{
  "n_head": 5,
  "n_kv_head": 5,
  "activation": "swiglu",
  "attn_scale": 0.125,
  "tie_embeddings": false,
  "init_std_o": 0.00939,
  "optimizer": "muon_variant",
  "lr": 0.00731,
  "lr_mult_o": 4.0,
  "beta1": 0.95,
  "lr_head": 0.00696,
  "seq_len": 384,
  "doc_mask": true,
  "steps": 10354
}
MLP neurons of a small language model. Each row is named by its layer, matrix (gate and up: input weights) and neuron, and shows model dimensions 112-207. Each number is 500 + 25 x the weight over its row's rms, rounded and kept within 0 to 999. Numbers have three digits each. A neuron's up and down rows have the sign that makes its largest values positive.
After each neuron's rows, "fires after" lists the tokens most often just before its 100 highest values on Wikipedia text that the model never trained on.

L8.gate404:485511477512491461528495497523519549524584517493487484536508532491486475484451492486499539507501521508513506487482497516481518478480505544483480531515484506474506476511530502509526542458515506529485518539435506468492545461470467454499467494494514520497495537513490512498473488505481463491
L8.up404:452469510523458478494529526484552500483469496485501489507499453485498517489506470513498498504514494486496504482510497489514488489539454512467506530480483496519536469506519491495494467554467498500481514492513537495523480517506527468466480473511521485497492512500505496529558500520518509517
fires after: " |"

L4.gate759:525508525499510477509512453490508512517502478496509497541501471491522445493483484466522476527499523468514463463495465535481504480480482516495503510510498487504504477500515512493488498472558477536524531439460531505491494503498508551468476476511508476494519476481473523535467527495515527506
L4.up759:540476470495516537473552513518473518499508478505456506522458490542475496501464513492483515469479562469493492494509497508472501535492485492580480496491479528497456509530515516523517525531508500505473507497485513470506510474512515542505511498497506501510458464488546493492473502456530525496
fires after: " to", " for", " and", " in", " In"

L4.gate442:495464457499505502495491460528466464479501538530480499466478523508438480482529500504457479509518509541501464525488452485481549462515478471525532508468496490529506481505556495494484476467483463484522486486514517509507464500481477495513468486506488461471534519538537497468539485498547510469
L4.up442:460502510492496508495521486509509521434501478481544442512477473542524524454514482506488514526498521479506509492533477495506493471484523478507511492530503497510550504505465493535465475507580462485460489524490482526523508506487496510504494474547507518455511512533473485480503501486491480482
fires after: " |", " 0", " of", " 1"

L4.gate426:541442481511534511504477476482535520500460529537486507464507489487493495499478496515503476509523475491575502549477519487496496490490511508506527519490487470480510535540480515495470474494486463464518521504499475512507472487530510518476447510502500501522499500499481495513504509484518471479
L4.up426:519482522461549464456498521475491502534493502450486434464485522451442479521550505504506524525492527504507504504496471510502509542477538494493502515480532471486460508517500463508518488518534492505487494535520509447526516475509516456529461502471497503496470530506500503501486482512488457487
fires after: " the", " first", " only"

L2.gate192:435497478532542454514534535476475503513507519504508544464516471452516520494509478463498473523520484512510499522483536540500483528564482517442515486516517498512514506488514490495525556506526466502487519520472505533512477493532510506484488540487510485518498533488446486514488494457494548499
L2.up192:497466558522497485514500479492476492470507515516493540510469517496484507465488484488512453499496506467527534536467470488510491497485501476496477502494490479492510506499503490537484501495504447462488464534449448520542476551543478536507529499463497489521541532487452505559536492490486499504
fires after: "\n", "==", " ==="

L8.gate443:472480507522543456495514488489449494529500503557472482533476503492520503520506491535470463537539499532546511479506488562514488484477516481467483519506497473565494447511512512491518504503487520518529551536475459493493535529504501492496491484496490504521496477457535543463490520470491531489
L8.up443:488486501484462486489498482494493500462509537507460508509518489476482466551456495473503535517508460532488488442537499519482535479496523503489510481502531498486481511494506485455544535500501473543480534518510486478515473492499488491514466523509478486487526481516482453442517585517516510509
fires after: "\n", "-", " 2"

L4.gate594:470451497506448461487518504473463525486513458477525475484507490494515552514521463478518520521534483469525474474498541481494502475526507482542486528485517514513465499517502477466483490496556486510510564481528459502509472490439498507505494518482504542503465481526464465535499488430532506472
L4.up594:532487497507454506471506514481504550510529510478528479472509495472494510518510478567474488497474505507518482469482508488470466461510506484462535478498482525489516502517452469480452463470467496489476507514504443442536474522495483463520497519460500508504516534515489484488521523468529482495
fires after: " on", " On", " along", " the"

L6.gate796:472484508496505504494521554496510508501514483560499532506499497524505500475504448496509511499500487491515454520506499524507470463478483466495480472504523485536499483500508511518532496498479502467498517517509537481491499485483493487497451495490509509559485516469487489460506514494489565490
L6.up796:457500510520485525493517522463496469519546485518510513528517470505485486448526495489460509526525554495468540474512483491538508493504495494527498475491532502532501502482490489525506481500501474492489522499542489513506470481498464502496474490495521511539524500519472566531509489503440502501
fires after: " of", " as", " was", " be", " is", " among"

L2.gate280:520492542547499554547496487512510478509517532488489508561524493560513538516494521532504531485486478473497495491510526488511540526486490538476515540514465440497459501536486492505526525471531492470491483508507512454502526488492432477518485506533511490459486494425521538529502519516507499562
L2.up280:509482492541510528542501503448491536501491500536496485510535533534520514469497491533506547487478519466459487463516481509512482502495515484519448488495511500489484471463474533540482537470449488488465481556475494529524493533521497507486517491450517426460496522500532504531489484522500527519
fires after: " 0", " of", " ", " check", " in"

L8.gate699:492478529468481500538488468526506499501504542495518479471507489509509508519503502450502493475494488458498517522542466528547508479520489503493512553484503488492511480503524475469551478546517507466454519475518517468512489533512515469507509488433507526530498494453521464478491496535488496462
L8.up699:546480545462527502546491486494534475516552490465505528441494458494495459513510513494472502524544536479508510504515519489517498526467490516519469478497491483511553525487537482488479507492467470476517507518500504517512477467522467506477521504466474506506545464537486493459483547478533511502
fires after: " |", "|", "\n"

L2.gate96:484498516474497504486470480496452479511469531473536526518476479520466488531523506525503473511488525494541491525491478511498472503517554473523527522475520488475446510546536458464491486502471503507507470533489497494464525507493475522485495522501514494543495499543531489466526537519460503488
L2.up96:499498490514494510469486500510499492449472528474537516499444473520523484481521485534485489495458516517500544498510546470470472515483489524470529503502487517494466467515520490493449485490459515523497512520480492467478559540482487511547507498494532491500498522554487490502535489494458526495
fires after: "\n", ":"

L8.gate214:480500450478504525500516447454459471483487497546480506528482492474570457453513516481514470518478504470504488485541491531513512485488482525495523529479523523487518508528465497490491522504506537547542524489492499501514500488520512466536514495510476499475550550501503493463503509515514506517
L8.up214:465484482501548491531484495537495502460493524484487501524480495463512460540498521498469458514494551490474452498524488524495536517466501495512493482496486492471418474504477437515529462484549520477503481489510511460518535493495481463464471473506431499489443522568455484479520505525477504529
fires after: "\n"

L6.gate53:453498502469434547468503492493527503526513510491480501534502457483508495541478474489504511479547538544550483509507556493500492477503501478537510568444487480530493462487504526502536437491509510500474510545515457472492479502510521484495524458485512539511505477528465500517473481518571486483
L6.up53:515462557531436487506465456498524522491518483460459533511483458469517517532534497517504541465500497538486530491507515506493461479511562509537511506475500479510479510534496505510466513520505495512477529480521478468506514512488492534513549456555501500538454491498464473528486510458529499497
fires after: " on", " the", " On", "On"

L4.gate243:453496499496459508538510511478543493517455486535528482478509490554509498501520474490486509499505520479538513531526489491511506481459497506443476506489478472478533516514549520456486509523500457463491494497515521544501467516478494501468488494534468469520474440493542505516541535477538524509
L4.up243:495465507490540530521457504533509488448516497504434499502484480515483512506490519505548507513476497493494486512504451537519504515497525525507526544511506464531515471470478515527511501479491475525505513483525528453478495515542544503539491514510557482488505498499490528517478526531486483524
fires after: " ", " Democratic", " Republican"

L8.gate218:458434505524496497495513470514559522510538463476524505477518517479519497509485493467474521502486513492492508510528507515521497438548469495479469482484512481474488541462530494499457485482502452440506499519467498498465515441535507510508547551479517464470501496482518469492493493469553461462
L8.up218:473518473501514497501498483476506547500524472473512521494494472532543507529530532508483505473501488485487494558525521508501498496514499505484508512487510527504451491536511484469520510455517461481486510519497540484484509472521459508516527496477502491514479462550463479533529491524520506475
fires after: " |", " 1:"

L8.gate601:503486501497497497487500485517521483497545531519492496460534529476519471490523483479521518500524514470485495535534546494463507506510498495462487512469502486475524502507558517481555534516483466512497473500482483477468458514508451481523505461494486506490526531529490491532482464542486504505
L8.up601:554461488503542473467522517459484482516472525495513463514510484494462466481500499521545485497485507536498549499513538512490519487536492508451492501453501464475522485490491517529537581477503502486502486483479521497509510495501477503507450502496465483503533508486523501515502458468526469493
fires after: " |", " and"

L8.gate303:480488505541520466477523480474548524515516497470456528461513474485528531487491553506493488473478553482501519535489519517497460475479506502470509516484540510506536479510510480526547538477491530493516498484487484497522472501483533486527505484507531512511518524501506480483497532503487479509
L8.up303:462496507508487518508527478510475485499528461523485520520525442503443491478495490518477445493469469496505530539502485570510473511500503462527497531519529473475477497515501470498495505502467522500533519475497485475507524527525524503468544533488492544511436513517455493458505524451525497497
fires after: "\n", " at", " –", " for", ")"

L6.gate256:492507509510470479490475461520479510509452508496519492546491527484530491502498422493512514511545513481469455484546483472460470489494489512490484493488541511530529503533482513498532500491452504516496492486513522530527484486484486506446498517520503507455499491495495513506488440516516531463
L6.up256:494514549473441489481501472517512515505515529494511496527486494519550465516488552473544503507507498478523518513510527499484482511475528456511482513500533481521513494476502487478525469516447513481490501480475512485489481492525485489478478525507487530501518534502515464512485512510478509482
fires after: "\n", " |", " degree"

L2.gate386:487475555462543506489543522485502504534496497475561514558534510517461484472498504476516460527523525451498547506475519476485441540496516515512495458542477482489503503508470526509484526504482506503498484550498500455528553534476485497489547459481517518535506495484504501525546523485545515545
L2.up386:486480521522498462536486504491484505516507483525456512518528490493490478467470478519532505532513435453489531542484567493489503489513491512511491543516452488514444494527510528506458534516498487501446549500485539470476516506491473497510529505506533532513508472485462459509547536513543489528
fires after: "\n"

L8.gate396:491526530506499462482487497487463491470511502451486528470542511485496478471458507524509496500536453493505489459485520488502547493522459513510429503525487459557465468477519497498524489506433503514508501532481502502502513453521473475477464521501489489503526489503518488499501530478508480498
L8.up396:516462497514532518463533519549491471526556510482486485485464500511498498492494486478523506540547462481528522468521498484507531500531497509490483517530508458534517518505492469497487472545490552490505520520520477532492491498539549507538521511520529495493507525461489492451515515486494483503
fires after: " |", " +", "\n", "'", ":"

L2.gate568:511455521499472459517525494448481503495511513516500515485449519506497505463502490531507494488484477506516480486531502497486530528452521512514530551469526467501478493473508517475515545463501495496489510494465488470496459518491461479473496477495528416471500493506483513521483480464460516475
L2.up568:527514491504480509452490486520538520526493525513467482505537553501497550504451482509519502452497545486504480439492524496478502519461510521524503499505524467502516469509523468509505522446496531477444499531512476502500485518518508515479437485494526527489512520428478559463489501469478483483
fires after: " 0", " ", " 1"

L8.gate326:517470466535495469513525501477469495525517481548452507470537513549503483496555577544481451505486470499446498546527520472518475508495509496467527474494519496537482511498492508470527511500512488458477484470542503489531479462499476493555500540519505460470445515515473469492512512529533492466
L8.up326:575482504442500479443489491492495474534503480466497520527498524509506516517523493508517470456513500482530498492480461477486496469526504476479518488482444543489496490465480483489524472526505479492493460530527459511512521487532453506475502513510524498494523518497479486511516474479469499472
fires after: " on", " |", " at", " On", "On", " to"

L2.gate120:531478505495503507506478539486507515512566499478511514474532480503536457479515502542458491525509489479513459494521503528493498510471476461489526498506499491477488533522514520529525520475458462466508515490536492490490491523554495511528454493509492520450506459500509488480498493527484483477
L2.up120:499473468515479512509503489496473479509514509502495491506479465480503539532528493527491501496499481472510471526472482482510504485501498483506496481551548519477492501508532521513475509466546533520520507515532483510500509468540504533503474487520458492471489477471455485515503477501545483481
fires after: "\n"

L8.gate612:500542498496464531498479464509499501483523529522519488535511529456474543486476530560505467522485514471513509491528463470526471524570543524509499507477531477587486544531522491494519459486506548491489491516503523494463549524542553495516498516441527551495495531481474512531495484489496483475
L8.up612:466460493521504517521460473514526508500517516510476469539495504527520434502476506493500489506488508474490517472525471484505479500539506549512447510479460515474494499472536506553499467517508504475513499477495492455547491484499484508585500487528457502519517506460508503506481488486540498546
fires after: " |", " to"

L2.gate738:521508534497514514511508501532487507484486523487522528518458546504494472455558493505513540495546474555497495480471494501480510502512502521512528553541489476453515535494504486549482522507515496476510547539497532483507508450496494494474507488522478487465494517541469489521484478468494505483
L2.up738:514493487498469506504507493523484497517534518489502495538509464498497506507510510520524496499539504471513501460468526536523481491514489476470520492472467496463490496518478533495460492456483533487502493524520474406509531446515439532542535483492498486487490505458519470537494521539516497495
fires after: " B", "B", " O", " \"B", " b", " (B"

L6.gate706:495529495496520503469499475497492537526504489513535527532523470482534546519486469522458486514466468504489515540490511524512502513512551527513535508515524470542481483510481505523519531515539496543491500536477523470501543541499527521532485461503472478507520456486482503543525511468512502480
L6.up706:478492490498490481471527540487523518511506470524490513500509527494455497495508489496520523470475489480524501482531468495518493487490483477544479534476511520509522504520482512511503470495526464508498542510506433489513482475447512499473512507476505496530502488524483420471509472468501503477
fires after: " on", " the", " to", " from"

L2.gate157:523482478504538508492509519497442552510549473469493510483484514482508519519511497516557476502533509447509467504492504569469513544515473463484538461525485518521469469536506475495472449517492457518479481531457481508485522530495518503504474522520517513501480474524516502434517540509474487517
L2.up157:519517486503515530474497490486452542534515449487485476500511488457526510524507523501563496553537510468525474465515528506504505525501518484522522466511479504497489508536515464503471460502497465505506483568478490496468564525486507495469491519540499525519489491484504470456486508496507485506
fires after: "\n"

L4.gate630:510486462499534519509474506485467499510482501535482526545529495491464523433510500444503504521449511491527474539540507513504476519524524510515485505492510486455518506469549457493511502511553493486529495513473502506520482499468530521502549494514473478541542497493514520543512494504534534500
L4.up630:475505524514536516482461481515455506501496508510514490499531512490507516552512506499547484486509537484503484522514493529510507534491503485523520529478465489483468496508510476487515520450549479549491437516492532505478514508468518456539459492505531486510479510455534485462501535449552556465
fires after: " the"

L2.gate43:466500506509491500538457460475514495493567484510540507506550501480526508525492473494493493504542492509541460502460537486501487505523476491484523547513521480447500492493484531499532509456513495510487488523493491463481529526522498490474534511516496494532475487488514471521509473524539486526
L2.up43:502512476535512512521529502501481522488557460501446481442506477479457521500489474498525542512475517484447514462521541474507492497526492494461458503526495487461479503520489498504486496475492507495511490512495551445489541529493486460476462494506495478523488492514463470466502476525553494500
fires after: "\n"

L2.gate659:490485541494502511476475460502530470526533479511485534529421492472492500477499478490513465508510532476510527505461491528496523514522528535508497497464471497525501514521532502455471488493476521472471484525493501517488441506473547515501492530480551512518488516473510497536504486487517514524
L2.up659:494459497433503492483539513482507476479505510531477532512530459504502519531492463502518473529490516514490480525484483516470479522474508528499569510510492498476520433539515470520488513511511449509498522467504480502444520519552509487511479506488527516551489532485479477473496466487480495523
fires after: "\n"

L4.gate460:445557481525488516466484475523511469510463543505527524507506492476489530507539503522467503483489546529468512518519555517490468478526528477559514508471521542469474498508498481515507486504472499492520498504495508538480462533511489555477501516469526486508503484551502540502526509466502493499
L4.up460:483533503511475511507480513540496514470543524544472476500468498451489494479507503511508513531500498459512482518494478511513511457511483506485502529517494520479520492520536540465466495497464540499488544496467516543475443496537455497503474542496493478509546524546524531504502506481497500481
fires after: " ", " G", " (C", "\n", " (P"

L8.gate659:456511507533561473484490518459502486496473517477494534532445489495482489520451491486533485489476515496489474491505520496517485504512480505531474500486510507467526507494505479508485482473505488538504499490481508525522468499483464534531532475510496478475522527519457498521482498497528517509
L8.up659:458489492517468493491449493476489510449516518492560463490488513477516485499481467499530498504517549507499474509534508550510478473513527459509534503490497473488556499500529451508524484453492483510540455483474534456509525503467498478487510446492526491472498508503449521565510524514469525511
fires after: " |", " Qu", " 5"

L4.gate603:512492544521486480496467492478487509488507525521499495468495517500509458518489494490449533491534517553523459486504515524517481562517476532535497512500527465530507517508521504491528482530472478535467456515488503515478468522486546486489555486520515523490501478464490465464505479508488487474
L4.up603:504496497449524498511553467544495486495556504509542514539491573512496511507481476488510446489539507549530491503521518473493446521489514508487468496482505527504539473492522510489510530533474446511552494532496468514536512501497494520565515538477526526463491516494496501488472504464500526506
fires after: "\n", "|", " the", "-", " The"

L6.gate156:486487505490534510474502514523491500508533433489445536529501490540485518508480508491488527516516489482489528524482505500532522487473481508510510497513512478483519521470521488475507491490493487503517530491512476524500469496482497494483516520481553488510495476459505490538486505506561492499
L6.up156:533513510475481478499480496490498495485499477528507517528459480500493492518542504494484507497475513484468497486498505496490478462544522548502497476531520523524485536495497534482486500488526497542510466511483511511506481518488502496470488495461501489504506447529495538527535504515485512519
fires after: " in", " the", " a", " of", " from"

L4.gate126:476462472529483488497459498485504510556517522519501518505474513466476454532519569540502520481500510510507461530507449545513466524492472473520519520497495525488488492513511475494466541488490512491542513493514512538458484504478504490520496496532548530500518503485534522540479536500427488470
L4.up126:489563490451516532470490501562528504502513465488492516555473510494512473540487551497474512502471555539463460503525495490517524488512491518470535497501538554496526486518463528507496506476520483519541484541489501440487526523519467503471486504487524491504528502533547540515476499491504516485
fires after: " the", " as", " of", " by", " a", "'s"

L4.gate128:496508501474521494523501487501515530522535453470509492525447536505466512465502511483500475499482534516508503447467537511508513498543492516488468505479471474501497515473494497547493473475468441522501461465499431515502500509540512464451519546478483500483526484481513499474528487454476535519
L4.up128:452530498432496488520491483465462521511486476536528515529525535498524483472510518483519514523478479502486469494496500473510482514518489528508505470485517479502436473504488479529537513484507492498529517501494523548509481492458478524488547491523492497550457463492522461511470519501478505479
fires after: " the", " early", " late", " of"

L2.gate374:490485493522433496502527479520490540539455462517504520554482505510510501493477474551498482487479496488473527472473472494501561534533473492523489542513512550465507480485536484494489514491553476480480522508462521484520531542496488526471515551489482523533466516485453508530483544570513523485
L2.up374:461444537447464509467488506492496509538488478554516470512472458508536486494508499513527479483481495468501503430464493406467524511511494487503489514478484492500528478471491478518499520502525511508526527519509501474493483500520495514546503488485506535517514518494477497480481479461514487526
fires after: " Candidate", " Votes", " Party", " Ref.", " Team", " Name"

L8.gate697:486486526491484469532489503484493479527518522533481468548502453519519538512494515503495516442517520514490472483513516464503498544494448504479505454493493489516537502524543516484511435528502527488504509462528456478494515478557485495504522505489476504516524439500496469461466478490509464490
L8.up697:504474519492466489518481486475506489521504491526501492465536492507512462518528483484534494476524501487502480487494437453453493519467477485511527478510478503508541503462538477456478502542471472482492482475474490515495543500488474516482522501528486500480521527554515481484487433440497545480
fires after: " on", " at", " age", " to", " (incumbent)", "On"

L8.gate143:536488467509511480497483509486478516507473531531454492497497484452526489506512460502526502523507514524499463530498505465545499535518498474505481461481497479513513481473533492484497480487483480504480464480475516498482479510477505493459514576490535498473521507513486491515468515510486547466
L8.up143:496492478472504535495514495482516506480545468527515482522550501504491472476478489448500484509482468479490508478462525468489445473504493518469488498523536487513486504501506496515498464430478505495492514504511511469513475521489503514519511453508486504483490538507494501475497525532505545455
fires after: " |", " the", " on"

L4.gate63:504529508508497459511551510493494506512535480540479535473489449504477519490492508516531531519500485475522559537494492527499493478536544567489500500501489491497454503492544561483473498475476449503501481442547536527531494488481498492549491525484494472470512520486473483495483489493509483546
L4.up63:504483506474483464510511493498518519503495495531526513491539536539495495491477497477501502486473527457490518493454538479500498509492510506515495494497512512538496500505509527536477526542497491492507491493483509510468528514467532511473535479483469478516540464498533518493529508493516571453
fires after: " at", " for", " to", " with"

L6.gate405:483469486504460478506476527459501498512475493464522502504549500463486485505501469490469477523520527514497497503533497514467547489477474498488489486564518501542505450495499521469506461445479506525507480498493509513556455438529489508517455498490448463528502478536524479505437522489481503468
L6.up405:499459507480547465522500514567504505514467527453497487467525518491553504501506515485535550497509531492515471510495502489491477499495484479490550528519489485493500520501483505501514517493523491540530513499452527529503501475512461460540505460503480493481494481496505453526558519515498497540
fires after: " |"

L4.gate206:523496499536513515489475537488504515502524506505485479482506484538551482492458495508492459478538517517535475539501501469516511499484520531473488487495519472492517484563510506495475463501527495534461503494484479486474503483524516508503525521515444511468511502512488544500461505529495517480
L4.up206:516473448524484493487496531456459530477510520460522471531515496496468481552509484511504521536487486528498499517496506468489498487525497485454489523492500489511478419501540478488519497496465483454496545517512520489512454505482474450489476499519484495516507523493504514481521474505494505469
fires after: " on", "On", " On"

L6.gate768:501511534463501441479523503494483532494497521492504500444472462528479527477514479535454498478493485491504485502546530512463487490494483522476516466463522457510453532493492525495502549494511474506477497537523484540524496506517473517504486477503524499475487532486485458535510490437501458481
L6.up768:455498489435524514500547496483473545516501482470463526483495539530482516542526496546493526529457477477487510540494517467473506515543517487472488533495486530467456507486490485480515505506480465453448516506527469512433492493507507514513513459507528522477521495531484509437523503516550475481
fires after: " at", " the", " as"

L8.gate730:467505513526474490505503454507526515528524507491502474477471469484459481495496485535530492478491514486504493518490468516483487488519509516525501516503502490554443522488487472505456487506519487474493533500528525497462456485515499481536469556512476466491501466522485476499509509517474505483
L8.up730:460493535487485551548505505502543490496545474511477492535498462500536503512550510495492496477488478487523494526476529551539469502517534495495517488483457480463515489496481502464485534512548446519501506485545526523487434492521508494543523486479540511547450544518496484510467528530500447463
fires after: " |", " 22", " 23"

L4.gate294:511478479536518537511462542450508482500461534522488503536478514516502509481513510542468507494546563491492475503502522470524525507473522495515485505474519524494490427520475522492495429510523473480503490481496522491487560489467487491552488498500526541478512550448505514531493495507469530477
L4.up294:470499478544494474467492481470532468494483498495519506492500494540467507503494477506468502529497490494468459474537519488467540542454484499549513527526508444496473575504496488444530508484484509517512484500494517474520476504529445498519474486538497469526553489475468520497540482495453524486
fires after: " as", " the", " became", " was"

L4.gate148:523541492489509492472522469488540503519485507492471493500524533523491494472501496443475489469505496479495516472474478490451502447503483486524534476469483509544483497511489471473486549477518524483462498500493483489536474499502519522534521520482527519490494479483495492513559519470490563492
L4.up148:504532452489526486507515509476526509470511525471487513517487494492554465499493497479477506517470471498509520512525457535504505496517478517527489487506532466544506466510487475534514543544532505505507484500486503481507451463484482547464509491491498527476496504514506486495514492479475483505
fires after: " |", " lands"

L2.gate780:520519556485458553489531519533500540505493483493513491485515508483479494518470507501494483515507523490492501503495456499467514535500539489522471494481513447540527493487493513509450511482522520511490506515484515496502512532509472510472488496496482512519517457534495476545485493517512499508
L2.up780:521522499491463488538476474497521513462478508463515507495504455518499523537526522548465480502411478499490458528518518484535581523464499522490487516462477529456489472540484500501460500498478501511515552515469544503538516528470475514531471511469485479466503429487482494495505531501494508536
fires after: "\n", " Category", " Title", " Result", " name"

L8.gate389:520466464514532500537563514475501511489504539457509471535479495509479509453467495527527514502497444493476486506478499489491498542453499516531519547525517513515501477472547525494486498493527495496470480529461544531516531470503424462514502488480462500505512485489519483471479475495502493450
L8.up389:474488509476544486479532533477559498511544511491502451455480506515528513502505519492548545534559499486515482477466511460508496498454518503522482496503492513505476518517439518510522525486486495484517503503510529487486501528481473534487472482557509504499486431524485482493499526518554498495
fires after: " |", "|"

L2.gate549:497513462468531539498493478475464474475543530537481519482505440493484491517484476517494492474465467511492472461468502519477488501498461511474494493489510529479462486488559489475482513545523505497497468518489492508527538516518492486534504498526488518507463509498504493418524504458456484491
L2.up549:469503458537521470477530511517476488460536511496515520490488489498537515508535511463494474485473463485465471473471456537527510516479485497440495530448529523526488506495513461513523491531517500497508500529418499521514489517531516453526526481501486509476472511504446546467503463506494537488
fires after: "\n", "==", " ==", "==History=="

L8.gate623:467525486491465495535525481498516467522537503487493463495474512530486474480477475511498493489484526459501471477524478520514525508538510487502472524491528487567450455508512557483500514501509474499464505477496520488461511502528532498487504517502507521455481507496497489530492507452516501457
L8.up623:510505510469523479487474492481511467473506546518497479560522490507479549535457522518519494490487466520477501504488525538491547492555525523502506503492474464495482496511493479469517499465490489501534519511510519500488476498491508500516464536536515525463490506496527502474500465514538484482
fires after: " |", "|"

L4.gate352:457522508492517500491487467500484549509496478507508490500548516472488522457500487509494517490500487552530519542505531500503530532497499532510516511500512466482504532465475500461484475533527545444529463483563573487516461521475534505502491492536476499524513480563475495482518515491472461532
L4.up352:541491499574511457522507484492519509513552505504476521509457487487452508484501506529490470464488498517469473512498509477508523507484547496489484473502491486495468478493507466477518459515518511487508496453488510488521552451497485492488509539477493507494510517503486492461479499502469504481
fires after: " and", " making", " that", " before"

L2.gate487:462538492484469481469500456497502459508480486541525506513488497488563490468497493544520498511525501523546517535526491515484484521522474538482540556516492575501447525510507468524519487489476473490510474493517492504510510505470484499483529504530469519510563508523502461448512519552475468512
L2.up487:502523514478503474504525505475503480508500524448538511450518538487502498489471515521543465522507467493494502493495482530472456499447503522497541544498499501520508489496505474477512463471519498532502478536525476481495541508525512476499532550486481501469464516539517488508504449493537509469
fires after: "\n", " to", " he", " and"

L4.gate12:484469489496500482485491525519499527475457456466517528524481491525511555512492479488502528457500507486464519501491538445545490519501488456498496509501536488460451489515482537531489491487505492502498500479498540453517536503493477498544511500540484526500489481485539487489520546502485495495
L4.up12:494508555485503468541493492535544451501507522525509503506513485525496475472531520525441516487535528457497497482503485511514485469489559530510490540527496521555529533522483496492479494509440497503463494507524531493492468494512483505478486465520493481522509498511537457504502535508507515492
fires after: " the", " in"

L4.gate187:496491501433444524474515465499508497496502504555443534452461479533543449514522506534541534466516495498495485517482505484461531472501505523501503507530501493500518484523503509489483508458552499481488513487492497515469507514466472499510480499537478505468479535482483494541454476477523463481
L4.up187:500514487511477515511547487480532522488462513446462530527490523525529562486521538491485539504518510463494518490504500502527473512483484507497442460513517466512514529535495516499453467525526461470479514475446483520473513544502508480480516483493497509502538465503476523476503488487461524490
fires after: " of", " the", " at", " by", " for", " under"

L4.gate389:406493510508494451493453501505475474464499490508485486527542522481535499485476495494497499525474492460516533491496499466452459479494538501516531537520493499490521521516510494469515504454493484466528508489497506509499509480509514500490457444488491495494491518461527507498488514533509485483
L4.up389:532485480510548470445502479521461552524482481507546479514464458516462501480459433477505476539459517487513532506521484509490465503519486480497490490457496487517501484528495519501509496504474493554492503509475502519507497490475525519467519532491500500504484535488480496511531494497536573527
fires after: " the", " and", "s,"

L2.gate747:505524498463507495502500474476478557473475485505550516449524424463511457450519508486497483494491506481525478501496501520482481487510527528463484496444516487491533485525434515507525474556514492507489512452524537486509528539528500533536484470506474541533455492507525492426524500518446516517
L2.up747:503503528505517531556505542500483457495511478515551479510455466515492490458530501531492461525499547486538457484478487510520519497481433506543516500513490470504518491512492520533523520484500494486477442558488494496507564512523501532508497480537498505460507499493515526485496485522474497535
fires after: "\n", " 6"

L8.gate571:514522478483499511482477496459513536504532478448512487516458514485556536502499501529477527528514523504508491491480506462533506498515471510477533537450514523525492506493481500519498543484540488456516511478513563503466499472514525529499479483460515486493495504525540504470473497502484490421
L8.up571:507539495484494485508508525534530532530466473465514499570487510486487495412506532488504478526495503512545494477490491519506525453534494514498468501520526511520470490492485499497482524480495482516525488542491493541504474494504504466440542524547526506513468477508519449494523510481507539507
fires after: " the", " during", " of", " in"